{
  "num_hidden_layers": 15,
  "head_dim": 128,
  "hidden_act": "gelu",
  "norm_place": "pre",
  "norm_eps": 1e-05,
  "bias": "none",
  "tie_word_embeddings": true,
  "init_std_up": 0.0312,
  "learning_rate": 0.00933,
  "beta1": 0.9,
  "lr_head": 0.00594,
  "max_grad_norm": 1.0,
  "schedule": "wsd",
  "decay_fraction": 0.593,
  "decay_shape": "linear"
}
MLP neurons of a small language model. Each row is named by its layer, matrix (down: output weights) and neuron, and shows model dimensions 0-127. Each number is 500 + 50 x the weight over its row's rms, rounded and kept within 0 to 999. Numbers have three digits each.
A block is one neuron, or neurons of one layer that tend to fire together. After each block is what it responds to, as a language model described it from the Wikipedia text at the highest values.

L6.down156:531481474596484476473453542587544430428466511437564551460482512476473475492455396492579470447418444483528571432478459568568570506503421490602457490548441422399456552511477426605427627428525517542526525582503477552498526555464534486505478418536537525552463593517617483419430557490585538474592552539558528476508487521457528470494532467467560409506559457473474572508551503533501451511439
L6.down172:481479434500496454466503540475485487547509418479649448511448354476383523438488477591482565515456569501528478422492479453530560444408516436512449513522433494508530472544509486453472440514525563428512409574452572393538427481535603488516534538455475536525546505501554569547472581460581493516540520415565596580525430511485487470507554523532572412562556543545442502553522474490485577457599
L6.down270:489500626502572542531466546500417510455533563591574506467463553465468487544447428428486498464504523465514504507425492570492388511554453584558604422492554445532465487516545483502526553416497512466393500514454508549472520526478404521546491404550471525459520485527431499539428475549540568522449511528513486497489540472466429516455412540534522520464419473548555572462471541587529597528529
L6.down297:477444469519469447456507481547618495469524461540496573519430500493431445508446414497538551619484440502519484511489496468515512429470462487478471519517450514496580624527526555425476489459548494546585558530566488504451555578488456513507536532518597464520558469571557528447483511404523414581525507535509583437461524582555548528537431506435491488562561449498496551446500555433492436566477
L6.down317:538517447478485433429482447534462506431505533486453445463562569481490467538528522546564685498555444492488482563484486562554546516521602506451503549452450487401482454562546516487415384552463433480394524531452548559522463575477522424560468533536521554446518512472470475493468523594530464460524484519530505436553586493519419547489485404464511494452591527608566537480514509515542500449477
L6.down361:531481548433549486418578464540527514527451474586478612478465585455515511487453534499514484430472481563547578496538493581577417507519601553351425480493507542500545502480519503457483470498514455521439514461552490536417504519508573446462549424596487441443545393552590528458554471539467414498465526426443553518480510495530409540431474545426550493486456482464553471477439473530465499448491
L6.down463:482517480498545537565549459467494485586493518512532519521503515509522406507371454605550462581451504425482512448512476607477532359463504570532508564502400470507441528543544523523493490528421517472563498523497544531437487423576496477545455460520608462514480437527482442438495460572506561551605528569442529535485547516540518523504532598507420543512468520443429463519488556510436549490532
L6.down586:519469478514439514526459486585395512482516509529619505401516546467480397533434562463526618450288557503569511418513471593470373454469545527503430465501569547484435477537520516509493505541528456420481526501495520532459431527487516497521482410448514447510476525513534510478434635553470555481535478468540541474430517492560485576442576509501477515585514489559481557516558442534563527489510
L6.down615:490507561486535521496572416532432501534545484477471562471513465491604512505443537435541494422437524464509460581477493519493518422508556513459535468536529575509452510450553392451488538431614559491474469574455485523574537584516498534551562475421585461392428483509521510439601508466504364498447493512499541491449437476576416521446497542367455507483452436503488423480550427551444571390508
L6.down654:517438475579455552525551420540570501508485616499569435520455492424446511517422536429537527516551417517538560547535523524541444379468478432501487505391506589468529443577508603565600491549506505547479464555546412490500540465466457425494481543496506512498544569534573511535512480416455540540459509436484510485446557492589468500392562479535359543459525523545445492451589497493566547507432
L6.down686:557502474530492493511483498508462569470564520493474524505383535547539479537496404560479533538446504507552558510525494491591476528466575505389489473423539432553422498521561438533546488571591567397509439518476554465537425411447499520452557467405470499445464431498540463537517546558479382479490543480485530464482550540410382452512498389513593470467515451552465520607554540446524478476545
L6.down733:431507463563446456505557540511467483517505522526494618601534474414476400438490451453426485444434544527488461577411541492549414502487525455505440470470382578515460502585442529539548513547585470520416415577454455494529486499505522495485504481528435430526526545491577516498454487458564465556534511508557464489559559487526478533455539564466531501574558455487521545481558490496559465570503
L6.down759:586488484460534425566449559532444454447470529455530467531475431514404597516441516466473549439546498598447461561578456603496532467468495481507551485497484624519460451514566493590485462468552489511424571523424543497510423536611475386593547457493616531419553412499467448380535500446471541513573442472454522571546484597536526471450458565555534504585450495479441460511476378576520538555444
L6.down924:519545552614467456467448525458469494521464519507532414454566509511466524516498615422497493546499533478394565422537535458490500438417413527506489452468542487549464635545434364513552549460507513502438512528518545470510502545483519568470508445499534539507470408489538491539502577521502468541559570448539523528422526482450421463482495517467430573429508454593470521618484422436529480445475
L6.down928:506520470364538503464528520545517467534436539538466585452530400447514475505493466526526442486376440517519595558508574432508394482458460531527509519425489452492395484535581488460454478552521518431596486553504455502455490469455493364501496453563471473484503459547577552464495373553539528465517550502438502556559533543462535454529611513473507515527524474570483555554474497553503511533443
L6.down979:585463514522543439512554552449536492556477514526489531484505474454503564545361588491476486501416490492470431487511567377475532527457488569468542532485492497561413475452432524488497466568511589501565492542488504497592538488504424397490449565539500431449501419584450502472454460473410497516466396530494477444480497518457612551577592477574508627559445565587435440441440484516511569470487
Responds to: Final piece of a person's first name just before the surname, as in Malcol-m, Step-hen, Charl-ie, Gord-on; also whole first names like John, William, Frank.

L10.down476:509481517464575516465561512496500486458515564530471591552390558474485537471508510576463366562409505611435566464573588477484477510497362429580438495550494401451517494455512518520506422534479494460497557474576477512479452533435540524457473502486480493433498504504490485464442491508434486470505501472437568580455505440565528464489540565444481629512492519522579512487450519419464434523468
Responds to: Past-participle verbs or their final pieces in passive or reduced-relative phrases, usually before by, to, as, such as characterized, referred to, owned.

L6.down22:478567497539538438528565525475482526496448427551521517470431533453476511497429443509512444471459534533480463466447496505507518512536503461467463549475514463502494561458551467461410458496568503441424479455451474541504459468573527511475521493565557449538568517495585561506513460461607499373533493459527494503572476463555489560406431467427505458495510441478482571506453493495551620557472
L6.down25:468417535509573484499507547473505531438437516546524519625421467475472490454534519474471459503474477496494572461513548520504494456451492500488421540522598456546519472521464495613504435425453491516487568472557541470558479515583525499447453560425506483563486449520545483523423574455522518570538498534530545533540447506442525503500560547453502390429513474479453541436497542414591408520428
L6.down307:430481478445547548578569448528519521461527477505530497447481480522493433493461431446560502488505438495499480485566517533530490539473416567440392459535481520472417435511577479490469557564492515525600501497406525511513391449514504443474490520478593532475440475473452567497529395461469507491557458554395600428482411500502547550466464464464520467524537437517522497545537526545495535500488
L6.down337:522432425527552526439492468560462489515398500509460453514431560444505496499430546380487481485493437487503554514589516452527524518540493529522407531442513509563494414490557500390423457498487536419422485492429435573525585494475597488582547517502476484561487551481551504443383522477521537450438504517531505573536574510506625512601475541466453588622496409452530493476437517412544668454473
L6.down380:504581412462520625519527443539458530405547431519517570495453483527601467416451489456441501597458473459608527566537566558457393576539426462437505543483448433614468481438519550517581504472477508532529447500477472477421518471444556498518455528524451475496439434537462427446451513419557497537437498516475510462560455513503560485563549523510527459487496535437459509460505520426478576595582
L6.down411:572510434478512483529476500440516395568484448571481550605473423495508517465463447461438507452582474486527445509548574575534560490451583493537513453444556534500578460464526506521575543463506481510513564506584469488529482564446506552457501508401501503484484502468523553516521563528452413506538480537395519624568532540490498520467483457439438577561584580475550457395432501493499498447434
L6.down470:508534474491493495489487484417455576486535478504453472569542490460450493492520596579538547580504495432444518511484482467605520423563565487457395496475486529507478494422521567365466487583453524496448485380414550516481441587550522565490551506470621519441551627503457525484521506594483431495533600526561593539408446516542539477524605499480462519524530497512450539449492582517522451546540
L6.down629:527514490495479599511455491469452525495532536567468551541609393450483488520442506433471398542518427556520394561507466596518421536542592612498471541520472523610488499530541542581468497539510393505477614459411502528513431472440445529500481441516507501471479512506432409519509489539536566437508479466434553500529491513478471517555480452470523497481557530435451525568419458542479505491574
L6.down709:525538431367557548528521475390564505544483473462433429543473580554466514521523449465520500527501574454470494502522500542470389642513429467513540521547493494455476416613539474520618483511489530554481537484532524445602454500585529520493546554465537525462459471494588418567444591452570539438492457512535423535463592437526455537540468547536522494438493461581517493500502613395501596520530
L6.down710:508561428465529545591473521524502477479511520460429458547493447483575427558531478594625460496546579502496512434456512445494504465532524452532533468520489453470477391437523622473529487508519533521507520534465532509497542584489401566447470541472478396461474498484426487613501567462451622544550494549452608505546476507519498453512540515518502475497430489461598399561557496501575592499502
L6.down734:447494414441576488446567514449477529579539566494537451421476397462489469508460559467502458507521497495420528501455570523528540455592404434461488521502495430612537470510495508471521514548581516512627457424540383489438591505488530538497529502489534580499493490364457510461594571456558510563475511617430435602517619514594542485478459521485430505576551563446572494578500514471500478562457
L6.down755:520500527534573439411530537495505501520505506519449545505525550539478472386493463453492459587465518505614429441561540619424383614533421536591582508495469499424427520455537500495458453521560408481571480487506424578570524494474486537501527502481547548461636415518518530419549546491532540497527487501573570385541569482531504488412403493438445418565489469487540461494460499484493499538528
L6.down757:583451449491487469524570506478425468423535421432513544517487586601466501484455487477536592545543524600553470476485509409522486599513502536497524465517456476430570602481531507482451516475533415580445532515577553464487531495459406396550587387500493441539460420569535576439559587478474514472553521487415561515505535538532464490614492478544492424461554525407508454490528493560512488457451
L6.down785:594503483507481435408464615481474505614520445525443528544504593445566501406505503459478571503549502563452556527470508480616528490467538480513494448503436507428581455501623481506456515557476487469533446553471458504532555412456422558510517521548523479569505461512524520487475572498556431489475476419605595449556590556520501468490493525476448493459521519591457561514407504465565559507471
L6.down834:424525444517472413467550566523509518432499479416407473584446479472459531515434444407567482498574582482518456452388515460573562452532541486456530523491425451512540518435514582554506607526472513527451469518542485543425426586472487457470578565510486509542567495450486481598552527472533541520525486560445459557520481508488503592404505528482505546469618516408546531447449478542615491482434
L6.down999:507434525551530601456408463468562381525575452502502526511487516524586552461460619527562428578574557603488416515551520472552526600497475494500499424520502443499457519488524470400471526527472582453532378507486577572549421538601491441540599561530476576440508541420489504480527479637502436455430538504418533525458495501523496482466425515447503423432506453464555505467469439556520447448507
Responds to: Hyphens right after prefixes like re-, co-, anti-, self- (re-established, co-author, anti-heroes), plus word pieces inside longer split words (phil-os-opher, un-aw-are).

L5.down200:453409435496415466428510544464527500541493583574415520554483433443568455520535484533489529536495537474457520529501590467522466510505523573503476476466453550469398470473597571476567509503524431517480474565422549546529412552539484463385438458558547517466504543501420482431593416399492506449570541446531422517490573482466510413515518504562533495495491430514501426554586517644408516508504
L5.down575:508481533504481451458567520508513534519452556502523548514475412404503417525438449458504580515432553463533545524478518572508379475459505453471520497455543512573452507626587476549479500581569458430469476581513497554518489474472619572450522434479388364453483456548551482601502467490442495461501514449458577533470451508486556591449574468517516523479525559561505467460431581453403525572537
L5.down885:462545569584525508483510567473431392538408439494484625475472434525558536527365485515597451502412546434529526502550459473553377409525501402527551578487550470598507634484540476534521427631472564457558504539530468519531539542462577470483529473521481459462584460533532580439516508530438507534538500529534487519469474486442518565478459578513501507542513558529528447529481546475418502518512
L5.down998:450546504507506505443547444465561494521462510450504534554406466444502457490435520463487473528395469514513499488593495507475478490476587533414527446479463491539451589434540500482477434443607501497470542479466493477570493530513495454476521599530483430424485532534408493479562478407517540556480605570621531432546569546492571546394485526492571396392525392539531595511475641539470452522495
Responds to: Final word-piece that completes a split given name, usually just before a surname, as in Cather-ine, Arth-ur, Patric-ia, Sar-ah.

L5.down607:502561517486493529467542483547444444566419452575469469515474438467529503441497609560489449543440471452466485517471479521494501414533537475530524540432382564504576528428460581502485511420446528482472546465456464478487546540530476504510513542515583495571465460500565484495421545473471452467549577520503475484476542543580475452388528473449445428576525468556555577508425488470525467502508
L5.down631:565598496483520555511411453546525546417501519459556420573507530461498527483516472473489491453377545423508460539499518511463491558622620532526390534555460464550498487516477581509513459431579577482506510469460451471529406434532560453532444506563534444556514498447484532474482506473488488488508629503454468525359436515475537443548593531492551508505506556524530566533456314414490585522491
L5.down776:532538476510572493510460485514511318447464522500430494541502511535551473497513540470518535509495425494440547483450477519488459406470511472549451536516540536508582525528509442509533471493470489469577553564433433452560472469506500529486572501499517483450458524519564557517387562494481551417499692455468452494536474523447530392520516476449522511557493417565576540587490449441481430520560
L5.down863:490490523578509461517556431416453516436539507563508365440461528550580539561369523536441483392446495544380495478470499456455560443403554516506454518576530513532520569535385457486544519583546436462480610487554444412575474538568496552486535541457522523418439515547500568589464508577593425499541574446512476550515474552458454537400439461501474500520534421597539576539504433560538468518553
Responds to: Past-tense verb suffixes or whole past forms in narrative prose, typically after a subject or "and", e.g. operated, converted, told, founded.